{
  "n_layer": 21,
  "d_model": 160,
  "n_head": 5,
  "n_kv_head": 1,
  "head_dim": 32,
  "d_mlp": 448,
  "vocab_size": 2258,
  "activation": "swiglu",
  "norm": "rmsnorm",
  "norm_place": "pre",
  "norm_eps": 1e-06,
  "positions": "rope",
  "rope_base": 10000.0,
  "rope_fraction": 1.0,
  "qk_norm": false,
  "attn_scale": 0.177,
  "bias": "qkv",
  "tie_embeddings": true,
  "parallel_block": false,
  "init": "trunc",
  "init_std_qkv": 0.0395,
  "init_std_o": 0.0,
  "init_std_up": 0.0395,
  "init_std_down": 0.0,
  "optimizer": "muon_variant",
  "lr": 0.00661,
  "lr_mult_down": 3.0,
  "beta1": 0.9,
  "lr_head": 0.00673,
  "grad_clip": 0.5,
  "warmup_steps": 200,
  "schedule": "cos",
  "final_lr_fraction": 0.0,
  "batch_tokens": 32768,
  "seq_len": 1024,
  "doc_mask": false,
  "train_tokens": 216200000,
  "steps": 6598,
  "dataset": "wikipedia_en"
}
MLP neurons of a small language model. Each row is named by its layer, matrix (gate and up: input weights) and neuron, and shows model dimensions 0-95. Each number is 128 + 24 x the weight over its row's rms, rounded and kept within 0 to 255. Numbers have three digits each. A neuron's up and down rows have the sign that makes its largest values positive.
Before each neuron's rows, "fires on" lists the tokens most often at its 100 highest values on Wikipedia text that the model never trained on.

fires on: " trans", "ation.", " port", "rans", ").", "re"
L2.gate112:110106104146113132121136123092101131111072132104100097113109166153164132081133141146150135095133122160136133171121123102105148125162160188102109108103107148119137106115139105154156136098142154114093138127122112121136130137121126141129095116105109117122173119170112123085102146149110132071
L2.up112:118086088134112162131171081114112150121106111122103115108153129149170117085105142129133155107157138128169092166099125153116160157133150188106131145144080141092109084136103148140129142114149114146148131121120134143140129129129065112144093091127106111135144155144125107118157128071138154157

fires on: "ve", "um", "q"
L2.gate15:181133134122084149119122091137116129110132129140078104161136162145137121100136113129150162131138174109117146170086155128100128088150123146142102144123145133119117144123099092130144132142114177116109107126072103132155120133073118141131124140178093138091196111175105140128153144128135155141
L2.up15:120123132117170128105129127180137115142149127111178088163147071149138145092109098142125092159148125144127128095107131158119122131125182147135113114142154124119178133093124162086154100142126113140144120139077114116124123127102135121133143110102102118143120111191049071137161120139110172116

fires on: "em", " em", " Em", " det", " (M"
L5.gate354:150165145120183150130103111138147129114129127138127114146146128120175118107139167174130119128130128081119158092153138157119147162152087092159149097170150117156127121187116119119178110135073134120137108162147097107158131128132131160126107159131139177136144151155139158140136091122145160122
L5.up354:119149130144171163123140116125153136153124136144113111156131144124159114110129129166164117134124102113127102085125109175117101190137102144107116108108191128132135148172137122118186118132088132146126132162134123114170107126139148130135109106111152142181130126129159109123126099111147124093

fires on: " res", " Res", " s", "h", " S", "es"
L15.gate136:131172122087144121112128118118130100117146143148130141139158119089089144088106152130103121153118094126188110097103130133123155145119128120145094128143155120128124183168152126101126123137136116104139095137116095146095165132133170112130117119096140149099172126117139121168148170153125098145
L15.up136:136124149114143138119155155116148147137144151137149126117135148081125161110129104132131128152158110134135136120120163113150175111134143154172167181095160148125106135103137128151145165107132170157123057154137114135125137138146123091109125113140139118100138100111105079152181162117108108147

fires on: "erv", "in", "ines", " Fran", "ile"
L4.gate276:126128138115142131118131126118136107132159122138093136087106137146161129094141115093141151107089133147130176124133175119117128090110137103149150084115116145126124135108113167129106120143116089143105109132162110125149108138130147145122138108086103104122125104099135129112144140173148135125
L4.up276:131105104162155163127152111127109134147151163115126146101144119151111136153128140120145093129092109128117124105113107088135136137135110154169109145148084095115157152090111144165150166136100128127136180138162104094146159086089119135141132162146114128150099133179124095129125147134080141102

fires on: " pre", " ne", " pe", " bre", " fre"
L3.gate51:120133146117147161131133127087090149149143128145107151078067105166142108116119137138129090132115105122141128094153142114070111130170150127137128160163156164127139095132091101111092128122131153134128095137114164148113092117127115129116114183142107139067152127146147145136129096146119129136
L3.up51:141117165163106148168120146105120119135140089116090135132111125135120113100091129110102169103146102129110115159094109119133122078147090155138100129105103128100125130138111096133126150161111156151102085154105154132149132081106118120158115132132145082112123129099100103140068147120110141183

fires on: " York", "as", "o", "on"
L10.gate310:122188134145120129136154175080089135093102115120091103152107099096150133095155136119112119134086123112169140151085124109118102169099132152121089174104101141114117118122178114119106126068121119113095091143116135092154111149130091121126060096138154134148110126139147107137111146118146128098
L10.up310:160115141118157129130100196127149141104117169126129113119176144105117140111121107142126137110113087126186113168117127116122156135143123138087144118115097100124117142170137107128116161136104135128147110111123106084146130137124119078088132145140120143094129193088124170112106150153115096150

fires on: " Cap", " cap", " sec", " ob", " Har", " em"
L3.gate436:120139128127107135127114116131130126111174136168146161121142121109142116151133141179137151098121127139145096153129087129115124167115116105096115148161160146147133109146105083161131093173128142138157144146138136090134146167098125165105099147160124124075178128148143109172154135126118139117
L3.up436:158150127096138120145112158151106136116145138154120172151133114108148096108120121152113125143114124143088129110110120102113060155146159125108142152086160096175127091149106124181153133177130124111175144155148140104118142128121136136128063187155130093136136115139138154158132105136155157124

fires on: " are", " is", " mov", "iz"
L13.gate239:104108145109100173112105108164154176139115126126139129149074157139140091136145137140120118144118171149167097142148157135116118114117106151120154147130114156167095167159114138135105151108129130142122142132118122122149088152167129161074141150105174118142139114157123127113179142136096102123
L13.up239:141161158087147160107097155139169159149145120104147101191095142122137108158142118127151076091147147128145159166124092133115129141117113123151142105140144165154091114081108156142115151116108121113119136122103115084123114116127136153148121142159143144157078167161128126139144137119123118155

fires on: " n", " st", " (N", "n", "N", " N"
L18.gate190:170167142099131174152141126154156129149092125064146129123154140153138144140160145139172119128086141129155106139101128145152120080113132135165107073118134112176135122110132154145133141101092130107146124099120126138134158115108139100119117157141142139127117124128113089125152148185158113165
L18.up190:089130172131094127096161167089121133163069092135097102140125112158082092137111124133146107122114147096164119181109144111109114140103168132140116117120108104119113135181129137152134138103121102081166116128133086125134144135086145133106168155127162092147085139148144103146154142110147108145

fires on: " f", " (N", " v", "el", " N", "N"
L17.gate273:122096117086108159106110105122152124099127144113083125118164135108117115168141175152173115107098115128161113123089136109105129136101138137133145136160141102141141146094181148122132132129088175117169135147159104107164143139119135153115141128134145127140112151097148132164139162114123164112
L17.up273:112142165150110103155140117138155111132107114123142082106082114156081099143134113140172167137159162131111132174115099110129137067130131107096130098139119107168138144147115138123149173121126132122123124128146088124159145128140115171118139137125081133124140118146161120131125177110089162109

fires on: "ar", "ed", "ered", "ing", "ful", "ired"
L9.gate121:103154140151127099108106174103139099101136110144104160081122123161138167128150107094154132125123138124126140113152178112116187139113156134141124091182183100131121153144114133128096148099131186130096150147202151099144139148132163112180135148114129105146096115103110097147102105106102122108
L9.up121:131137168112132116120088184122146087111116128109143126127163098117119154148135099124135142148111171130177161138177144131126133099104136134134116120124133109095074147091126116163109182119126134168141118104158118137132099111151137180101125136124124112134114094110145077058146160130165081131

fires on: " pre", " Pre", " All", " 1st", " Euro", "ern"
L5.gate276:179139118114100138075105150146112156118147146132094151112102085051148125152092129126123124094143146140120136114103117129156122157159162135136120146177152101089094137099125145115120127132162142153151105119113088150112089137144127129158091127128133130119131129096145137137129105129069106114
L5.up276:119131140117120091126116173162135115109091154120152135115091118113155157125121152144111114122137170113150149110135156148094119168104114130115128142117135123110137130074106101134108146112110164141154141136127153137093097119123125144084111160138135132136140102168139118101098141125116190135

fires on: "n", "d", "ar", "ect", "v"
L6.gate163:138131107142093095138168196143115105141162140127128103103160154088116145151105105135118144150164121113134145099132122135109106115115155119134105120122097083097165133081127088138143146115177135169134120096152101106165180096141155177090124136138143124166176171113171133140131138137154137157
L6.up163:153179146072093120140146145068123124129112130146136125127135123120127121137149100085107122119120166082129125126177168090125129113107102114167155150146110078109148136157169136114097120102148130130107113159148146141125112142133154118150171124114134123144157173104128158116139137105105133090

fires on: "19", "–19", " re", " val", "18"
L3.gate155:133093099108143139126138100153119121128096145100128112136100104162136134131169117162151079127103107126157128152105161089101146217109160120141131137155061099128120142140186079150128148146127174128170136105137108118128119135153159104100104153155149141120089127097146143167155151103130140132
L3.up155:096131151091128118143174121106110119142131174138136081103157145118158158151155128144128084146141146088192136136124152138086136194117143127137120149128088119126158127159137112120097119172113132113175114125118088136150127166126176109093108113158160149129113127119128138124141142116153099156

fires on: " against", " because", " since", " when", " if", "hen"
L4.gate311:149135097154115133108142081097161153131134138184156098150110091178114105121097074106123116128137117123159135112097118166110109108159140148162145125077154123111164150139176142144105102112117119114099161108128143132115123173159134129128122151129153134100151126105149096145137150084106161139
L4.up311:125140119107119103166148140143153113142181136158147153145155139125124149125109119130099139130112104121184198111120148135094128156160128099122131123140152113134154131091128094142154112161078133138183138146114106080127140114141121130103146124107115147117086105168135157193137132140108119137

fires on: "v", "and", " prov", "um", "em", "is"
L8.gate420:110106132157130140100121129129129122142114121115082097141144167116153166102115133147126131147137115150152131116095147148162145114145077141082129161126093155196167101125095141095184098146139132118115123108123133124165140118147150151127164142085115137157127139159098137158146119137104188155
L8.up420:150142120118141116138116114126108153126145128139118124129149159159163155143133140146156133105160137137072166124136128151150098095169153131162141145143161124107125111149118134065139141150106131113089162121153130120132174172096164145127138107070117139063134120133174115121170114126107114122

fires on: " 200", " Cap", " Mon", " Port", " \"The", " cap"
L2.gate93:088111121152133127120127127129050166138115103111098142162111133104109135147130106146104179139096163116090093118112117134126117127133093141134136124118089125134129092129114146160127151172119149127147100112145114077159149128088138125120141157164122101088165132174121124130106137143117114117
L2.up93:132137083133137137115099161094120164142129116128138090132151093094115116103143100179144153133087132146127126131136111112114112113110170117090110138099130145122157107151087140202125153184192134152157146078142118130154168159113120145102144140161143141154152114128159145140158144127132094149

fires on: " (19", "19", "–19", "-A"
L3.gate275:134151164062129171160143112126122137147145107125126096127176146101134144113126154133131134171124117097139126108158134084123182154072158142173149120145104102134141154104090131126164128144140142141132136133153157134159137159191122123077125084095142103112129145134149119122135111096153118114
L3.up275:126134160089131142159128128127141146138127176153139121109126135175122117132163109107108128082107111112159170157113180119108167195082120110129148146128121100105118154132138142107133103141136132146167122156117143107112163128140159080093140156118135111149108138126144137148124136155127111127

fires on: "z", "yl", "k", "rans", "aus", " trans"
L6.gate188:145113122137123119103137117139122134111118120121065082120130134125141124168114125111129133086119131195128183155126125062118146112152135144141101110110080143152144133136129129131117150127145151129116161147094128096168185144117156111149122165107110103116128158142120107127148119124127161114
L6.up188:121113120086114122121142103133185143127158152103123126121115106131185123106089144098138157103164141132132110105124139159130155085156160109126107153130116131084121160129138074137175127106084107110092163178129106093108108116070133117131091125058128099102120106132103129095124112117136147087

fires on: " gr", "st", " sp", " Gr", "end", " cl"
L6.gate154:152127140049100134143172094143096118102144121114078113151129169135109135115130090126151112126146087108115179155120154145140115155095167155104135116139107135124111149131169125140096101145136176127116119168123137124145130138110124084130127150119146146115186163099096108148151154154127124143
L6.up154:130119114094130104126153138111154113124120134142142110141094130097112138100177114140126113137199084114181119142127096112119149097141119157132092123109107147148115162117084136123138092100162138130130123101126116161158118134123105136118129142152075118114118136118133117149144154108147113078

fires on: "ob", " And", " Aust", "ock", "p", "Z"
L12.gate317:143119145128084171149114132119138175118138133122096114139143127127105095093134171112118110142122090145135160135102119111130109158111123104116090101137098167093126120119163171129086120112101158108117095151131153125132148127140115099120104144122134130132161135164124124164108117114132152148
L12.up317:143122140172131149119143142142118118102107163158108101139089133135124181118095149124079090130091090121118141145088094141150109138101150138091147147140201131105165118138158151117100161146093115136135138149121136120180150108128156157162105138134144124093124127124102113120132105138151134119

fires on: "F", "f", " F", "r", "c", "if"
L18.gate116:135115133109128070130085152135158139103108095093125103088177137103166056151132123113099163106124142169119132138140166124110128087141144099146100125115120135105090138119172167139121105086078142138183128110137143152128114093153092100118155119124135108148123129176132137132169104121155110128
L18.up116:148112176119130097118117123143147148148110077076083126144111153116183125170140135114116146146137130102157168131132124177140130110083182115124127159087143150084103144122159122118150149164107137145131137144105139129164141165186115122105139180142113132121142154117143096122126120148140120150

fires on: " where", " when", " bre", " pe", " fre", "el"
L5.gate288:145109148138119129133098147125114084137114108135137164125112086128109160082105092144143157158109114144141123096128126146129123161180082118162113139143131161150173168147126128075110116099074132133108089133117156129129103141162112110120108167146115084075122158144168141132110146138065167109
L5.up288:144129155099099090117112124116141173100133152142139122164082075154139102080085156149120129131127090161114108169136116137149119106143129152136126164157119102182125103153115116129071112118128120133123112159129132134140113107130127126124122161100122134118146146163083141152126182145108142112

fires on: " t", " mov", "t"
L5.gate291:148135164102106118139118136141154097167115139130139099212130185125082106137123107123149160151148167145153128100142134172117135114131169143114129176088115124117114131143115159134119090136154143166143113125133113125093101135147143126135147099104140088116137179160143140119155135126112133086
L5.up291:128185156131148120152108137118128113125122177100118130128067131128138120137100140146121130127144156155124137114156138119088105139118109099160157095134153138137086104142141129134165106103137094135109121124113132091150101175128128133089132096147123086130130144134172110137115118064130121092

fires on: "-", "ic", "o", "ry"
L12.gate402:141129143140162129112192080127141103101184148147129127137099173201109119125133124146130145102081156126092162136091142115145138122114144064110150182135105117147129097161149131113118134090136080083124112120113155150129120124104115091116175149097145132130114102133114147140105122123160132090
L12.up402:091129188128129123102120096112154117100133153131126151086135132125155118152120134138093124107110180139123094136149111129159141079166096116106134100143084123146115101135146125169110102101116097126140157143108117127124121101114122122145128143110146076171147110124124165122123148131145103152

fires on: " pre", "port", " Pre", " trans", "v", " requ"
L6.gate79:138091130130114146105174124124161150142120135127109193084137097107177161120104171108154147135124162127156100119093151138107142160131129159120133132164146142114133168114111110111138165119130153126145123144108108178110171136115123108159164142138132115127094099101137119131141125138115133137
L6.up79:158183166123098145164114162096118179106118144106139093106162126114111129174101117153122086094106128135099116100120130117093164159122113136136082119113117137159137151125112115110143146137134123158137122131145143109115095074071138110131129168116115106185181103130162123142118147150107128095

fires on: " l", " Th", "th", " 4", "Th"
L18.gate207:103176101108124135129121125140091092149152124112120144170136115121144108100154098147113164121122126161120118099190125131110092123100079102137119130112108150128112081169170098157123143117157133125099114107130154079140163110148129141087117125120124126143132093146117098108118136098162120119
L18.up207:103140155123075125101111128127094095104109117144124103148121160118161130162130152117123096087120111134121150154090170126157157157077152148110146141094101130174156130147143141123090149123140155152111131139178170131134137168162135113134131151108175146083158102111168137111112086125134117203

fires on: "v", "ens", "vel", "om", "ed", "and"
L6.gate34:071139136122120111102152126172134144114131128119133132123141098128151150155096129143096134113151150109184156160117148146150109120128120162133139163119130108139111174161094152128087126150132102148138095094133104110149132170125172146116128176122098157110123097148116132153079129098086127162
L6.up34:129134114092128137098144118106121101096102122155106110148140144153136129128122127123158131156125114143076106092135151160137118113120132121086149154091096098136137132145102083127084133186087165096085122145145114130120146107101137096103159150113091135101158114125141126106129147115101088103

fires on: " s", " also", " was", "est", " being"
L9.gate352:119115140152138100128128152114157164116158095099151147139113121133140089118142096165179155135120128113110084117132136178156140154104097133176102155126107098115141121128122154148166169105098156147111136134160135103145094131139127149111121090140178093124148105105121087119111174145177147167
L9.up352:159085129133162062123093125148169154119135125111147123104128150099131148115113151130140138097100137150151106120161076142120112165123134151122115083121115123100149139150092135160125166107105170131123083097116160114097142078127121161170099155130143117127096111121173177125130169125137165125

fires on: " trans", " pro", " inter", "rans", "==P"
L5.gate167:097163132150149128152187141125096102115140116086074109114143145143150154102148142087130109091135135172135105140108128121126097152121115143149113125137127172175140132129129112139176162104125190094189125177087133122105124129106140106106129125103154100154119125135140103123120121159155123122
L5.up167:110127106092163155134138143101140095096126155082127121099124154161139110124158154104158121108111136138122093099134123112101140166109128098099154107106111119148102109107135117149166132112113164152175163158142122118104115118083169147144108136116147112136125121161125110100141106123123145130

fires on: " G", " Cup", " met", " Aust", " And"
L2.gate380:160121145146114127076087106146122162133109111147157137141110178138126134108095073140123122138115130154122117126125120149163120154048124120106111076169141184128134095135153101141134137111136147100154108125138138161155098141117128093141119133112100121103145119103088127149112139144145130121
L2.up380:159120110137108115135123151138124117168112122136135152138126144139119137105080102145068107151071079152133143142091117133067143134089105130103120126178119116160102145154122139144110126137103114089131147100158149136116090119141144151149121153158090117118157128140098111142160162123181131113

fires on: " d", " Em", " Har", "aim", " em"
L3.gate357:150131142133106119130154167142102122155115103134124191092142140092155109074100158201167131136152098122119115118108129125085128163116142124157163106135113136195175071149151151116163126112133111115090080159090122106136134133135165137149098135112102141120162155133145138167137112136132166126
L3.up357:116124097109123109138081130101137137130148151150111154095147094131147123105126160175098117167162070132137147160112132131073048126110101119109120116130168135162145133156161131085145143096133117133054087134111102131126137147159140164170125129123143149136125105114115098145112137092144134103

fires on: "'s", "'", "out", "om"
L12.gate275:140125159144161100106145155096131140189144121119162117143133143120155127128142146144172131137154105104142107139125081075090098139123138131134107141086152122117162163115151095120120128146131111174113177131134149157127135107124142103121153146130118147086126147140121143103136151107134144073
L12.up275:111130175133124125100152124122147142079116129154090105124133140104078143069139139131134131167108117135127170129116141122134191133120110137130111165145144125114148139167134135085151108134135136137167112125125121111141155135121119147127117129077130130114121178128148128109129165141165160136

fires on: "s", " Win", "es", " s", "ers"
L16.gate329:096142107132128083159095108126102121163079135108103079116132082112143180108107150112114102107116136126154135148151167126116143156087165153117151162175177111121121149113120150115132125093101107126095103150155095158118122151148131133109114139132129146126121125137127108123119172163121127177
L16.up329:139139145124134137126140124125166116118129138170130188134115175140072140116095112134129097137139152140103138104119168126145177100102094153138118121152172125161090114131127123119139138108177132170108134123121142134134141169128127127103129120139113124090135159156146112121149103132127102149

fires on: "c", "if", "it", "rib", "S", "ic"
L10.gate156:144125173181102113122095117110109137063102101068113093158149139112173134135128114110156154137143153097092114125129113162118143107122142081144118109125142139119110129157154134185155129115125147134116097118114135148135153107150154100108128112118164118135104097143155134125139154105166127128
L10.up156:107054134104104104092156119097124161149153088135154155118126116119115117139145132123139131133092133099103087123137160128129123121131166143117106179116120143157143119107135164144106110118103086165111123094126097145142068138151106123139151144074144130128120171129164119107155105163138109159

fires on: " o", " trans", "rans", " sy", "id"
L4.gate148:127151135130137117195157089151127103096123130151090098117126108107146132134176143161128157077152181155129136177132143126132127132130159135142117130156089102088162101093084111154129106140146090161138149192108147149146147134119096123105090070106135121160161102127109114092139084108129147136
L4.up148:148075092075144150159166110137128143124145125100100164099123132139149099108129104111122158112130168154175162096113105153157126110157148145140102102107092167137112101131107116130159105130118102144083120152126122137149109114129170140155125141118130127104148102117152146167142122123123121099

fires on: " th", " Th", "Th", "th"
L10.gate55:093122099127072100148124137136117132167094087161095149154108161132110130150102104138141097124136104136116130114090161098123127159086124147103122140105082112159128105136169122105127152126151131145092098134090130141143127132149148138123137126124155131144124102113149087155132096128140076130
L10.up55:098134116161102097135120124147127107110144100125114072149064127132117149132106124119099125107129129132151133130104134149164133178157134104107136087097065130133112121108140135150152162135129139164123116128143173124128118155142166145150079140120133130121148106120120135104141110139147090137

fires on: " –", " because", " However,", " if", "though", "owever,"
L2.gate211:093145175097103132096118110092180122096157104147112154097112143169102083158094119141147105176125126159169147127140133124092096129141134116155125134143106138125142158118156136144116115085124144169144140098134138073157127152137155149088100127112118107106072135124117138099094134095117117107
L2.up211:151112178100117107109138118136137129098128113155093168121100151153129143175106152110116092166113111137167179121129138135100084143120134113123141131161102104114149168121127124119152109096088140175160116110124127099134115164149142146121107122093118108119088132131133092107113157119127146089

fires on: " sp", " sur", " off"
L3.gate335:130055112081107125070134111086127089117137136116107090107109173122147156124109118147107140163104124068093123125100134137108145135125152131082118116123120120117135125155083095168152129103191161087132096111128113102147144123117097129163124099104133091148159143094105115151129141151128135098
L3.up335:122102103059093110102139121103128103122123158156121086088128138102152136118113117129077128124103101122112134162103112145144147157178142116145088125128131118151133161144106115179153104137112155070120118165140128073141125104131117119133085118122086122110150114139101130149191145114137119117

fires on: "/", "ic", "–", "i-", "-"
L8.gate346:114132135121126162116129118152099141113107166095129093114094145129168151136120103114120152145142130068156106131114130114101156131124130128132142132104118077102148085141114143113105135103133140137140123133134121115155095114131147113102140147109103125062136171142125179167119151121146140084
L8.up346:099140172148133133120155120086088111095061148115120144117133147139157131120115125086072135149101156098156096083104116094142128159143131121090122119125129149108116061109152168158122102147125121120124130170132101118117101142116093125130110166112101118115115113157121127172125145108142137154

fires on: "l", " ne", "c", "om", "ust"
L12.gate321:092165169165136126089163153112100160106123171138084112111135117128111116144127117150102122146111114122074181120109133105101115152122120095125160110129145140137103135160134116146141133119119129091130099155165181140136192154110131147143172092138098141092139144128112128121160168160169155102
L12.up321:111146142098140089108145102077123120151131143163114156122100097109110129111126109157107161116143113117115140132113140115119115123137129099136130125157130115086113177136151122128112151116101088133131148064115102128117125110113144187118112150135152095132100094102135097111126166107171076112

fires on: "u", " Val"
L4.gate268:135092150128174125080144129071082122125138148109145171103149088091076156117160116180085122097094128109159124145099120122108113126127115121139154134143113144118152147105150096112090117112115132155145110146153138071115125165118162171104148096134107188119143104126121142164162109126103144151
L4.up268:122121108105150150146110159146177137144125150146084128122107104128131152174133111143137160101165100138108119164133162092071147125092113092142147106105097083110128120140115107124122134106143143139116121145089107091135129148129138126103122101127087129108151071093146129087151137098110114134

fires on: " he", "ar", "cl", "act", "]"
L10.gate241:117088096115144127119165116143154129104129094112118145127137125157120105127136125142107175166183119145121132104145146146146152109134155148115156160152175082114147124106123149146140136080120150123119112103122169132098120105086131070138126136122136173144134105080117130130106114144112148146
L10.up241:104102165156153149125144113164130133133116113136143142117118159102128164139092119108135152142110141091125124105112130133126129136093153105102148103108163118179140121118165107138149154126121138149130105141145100117165200155111141085135134089046148110108088144130132124110155115110143112133

fires on: "u", "ug", "stit", "gin"
L6.gate26:097108158169128137145131120127104113129125127122134109099152091126138132120124078134145105097120172124163140139100143148135138154139119133122145187192127114074139111101110129085095135148109124120117071141114109121141185149168151114117115117141139146111103110144126154088103136082088140117
L6.up26:107114166146160119145129143121160141127139114150138153144111123153147130135170083113158161145113141146130112074155127112171121125115127138097094106142074095136132091120100095125097167108100137124144166167099074147123099155129117125106160132128091128117144110152133134103114135079137115159

fires on: "c", "k", "l", "s", "r", "sc"
L8.gate128:128156119153101088095130154100168141121099162117147131108153168124138120140105127138157126138113160151152093138157168134095133136113132140124128090106144132113118098165142136151132124112120116100132142138147164112130173158113121092191130137156153156168116174147155142164122125129154127112
L8.up128:100162118125163083140123182123143150147137128140134150097122117121116156121074117099128110148151149156105173132119119105092114146166144124137157149128160137087113118118163099089127105088081098102101094080132148125182162121101148117114108132116146143113134098124130142110082178149163134116

fires on: " con", "on", " Con", "ie", "con"
L15.gate440:142108122111142169126154157169111101091130158135131119100138128109116124141155143112141137142115175166095163135155132141125162121138172152153179129118096113165139102097140171142107113122142102089125129136110110148088108132119181130130107136119129153131139114125123147103145149089181082109
L15.up440:159150141101130158122086160117141139116086129119119100110157098116126130105153110086089153131114179111136114114160104110152142118156128121128144180107128145128116122147152113144106095096144171065164106152130109136141099113087129102099144132083114111125141083155153151136180145117117121082

fires on: "ing", "ed", "ious", "arn", "ating", " list"
L5.gate204:117133106105124099102117088125148173087111108125145155107149121154141149101128096172141130152078161136131112128146156169144140160144091128120130104160138126081128114128082124133116134120107134157155142076134107079112111104141094155101151127154151151135123156165143153127091078143127116125
L5.up204:115092113115115182124187138138128139124135127142109159123144144097166161151085122152141110142112129148106139106161131162129152122168130147161113097172108081111151134120056132128124113113101162173160110106149082158138120105168148144119121130139147132151107153132152111095108123116142153126

fires on: " m", "M", "est", "all", "m"
L15.gate445:141111126127130102150107136148128146132129134138131136119169133112139105149148104132124190110132130098137096119130123137117152133148121169130154073147103127140103125153080129125154140115090141158117171166154146170078121091103107102152101173074120108097112092143108140146147159125110126121
L15.up445:126149102136160137094135165120126160096113147129167108113159101123165138134146179133124136145159095104117095092098095125101141170147145157131140157100143132134159129156154092127080135127138110147128140140120097117124099140150093137064158091145158141112056144133154094102127139170138130125

fires on: "o", "os", "rop", "as", "is", "olog"
L10.gate32:113155100144104081155078106106138160125077117154127115112115114148125130160110132156107119143161118114166120105115149131093147150170054106106131128146160111154118108155108095112160128136128106137159133153144089158156150108139107088119127116097150150118138100096117122140120115168159127154
L10.up32:144132184105135167138133112118122122125120123107096118175146124148135142120151090130088157108144112107096096147131158101156076154087134132170141100116115113120126123106139141131089158116145135109138103115142189140108157162133170109123106161157129161173129125115132142128158135132137136094

fires on: " 4", " per", " 5", "an", " 6", " or"
L17.gate324:129147113142153104129104105160122109141116092165131078131142144128091173117164158141091166161083156137088081186130085119166088125131114151151092141138147094110110135135132111166114128125129109122129107115158143133113123139127122122147183114141121126108160114142111145107125103140115115100
L17.up324:079162145116085145120189106133127137146152144151129107089158141138143152136156146149108131141121137161085086183108127126120138143100130101127110141110145115104108174114110111122121127120154150130142095154160089136110151147098124126110137112138081144168154150134142105113149138174209136167

fires on: "ill", " arr", "all"
L3.gate148:154107127101123121141134195123113122119134080169141150098171134114125130077116136124138170092103117129119096117115114096167145079157132126150106105125162171135141122127136170116122150125084114135141185075151127120157118109124145132075121150141125116126116076100113122139135158102120140108
L3.up148:133126144141134127140138118126140162150141104152165147126130146123137094106127154138135126135184086127132136127123133121121085104133129132134130137080155159161151108156174130127139137136128126141152129112108096154167117083137124140089149111123177134138139125116105138120118107125114141110

fires on: "ing", "ed", "3", "mer", " 2012", "st"
L10.gate73:138113125116118105119137178104168123134146097128118145100102139171108161138131101117177175115130148155126098093161140116072126150130114188153139086120137134126129147156128112142165153117158126149132159113096136088125093102129125120151164120128141113149097137093102160107142172097150127147
L10.up73:118157122159126140110116157153073089132170160128128150130128109131115132158153170108109093165119168150127162119168108150138110079098140124127106120157074164134118146148118158174112113151155126196075090159150135132104174115103128119117121156128167104068128135159132113107124162147115147130

fires on: " t"
L3.gate329:140150115113122153109073145139127118155136120123112135158119162082110090127133112130117136116145164112127060169113139127141120135094082130090136143128081178165122092121170127125108142127132127114157150112139115114128099143101204162092153084138116127141131162149163158143128119132164110112
L3.up329:142148097159148137110091146150156137143122135152112125145111158059130120111116149119099133126129170083128119135137136100121130131118080106117150128153082186169138073103111115118112105118133140104185137138090112130110113182113157128109108120129117121134100126164188128124103096114113111109

fires on: "m", "t", " of", "r.", "p", "ix"
L8.gate34:094170122077138121139104164119111101091128105106095118128143119128097085103084149141125155111149119138117100127145136126134107118119156120112166133109153111098177147159195139151126116112086129120098169114101090143104132146134126103132128100141135110146140128132154091129115140091155092151
L8.up34:143153155121174090107138148147129132165160113093112093115124134134103106142107142135137164132135127142145155098121100136114147137098072082143182115135128156135098120160165111112118103164130084120134118091125159105121163128139097114127130112164146080108174123115141099112129121082179137125

fires on: "ous", "z", "k", "p"
L5.gate158:129078132148097139106110125150190164083108143113124148126112135126091102119102129141095165110094106145106120119145135134080158126114154115129108113173115119118126142111132105124150158121125106098100173135108116126127141137115127118129089107064088159115156116130092095109083129122108124119
L5.up158:120102174126127144158090133088156169120151112121085140149149174117150135096060148101108140103152096093162089107104138150114161090160111120135142133150132128110124118093145132112125158108134126081137138113104161103126145130120160096128127137079111115152141082159121129171107106144143123130

fires on: " Me", " me", " Q", " Pe", " We", " X"
L5.gate57:113143121146111116138091110125130128112122108128141125134158132154114172124132131116145132064106144116154120128106111103086169139169072145117132120125183172120147144133103138104171106094125168119156104137140091117152160137083159177146134134104119106134162135128092141156145099137133089130
L5.up57:136165143130123086119131122148121161163131165130156127165123098144143158135136120134089132111079181105147130095109176121082144170114130150083133161122149128120167139088120127113108106125104135137151116131083129121121145133103112180112186114123184133160137139083149171145124139128111147150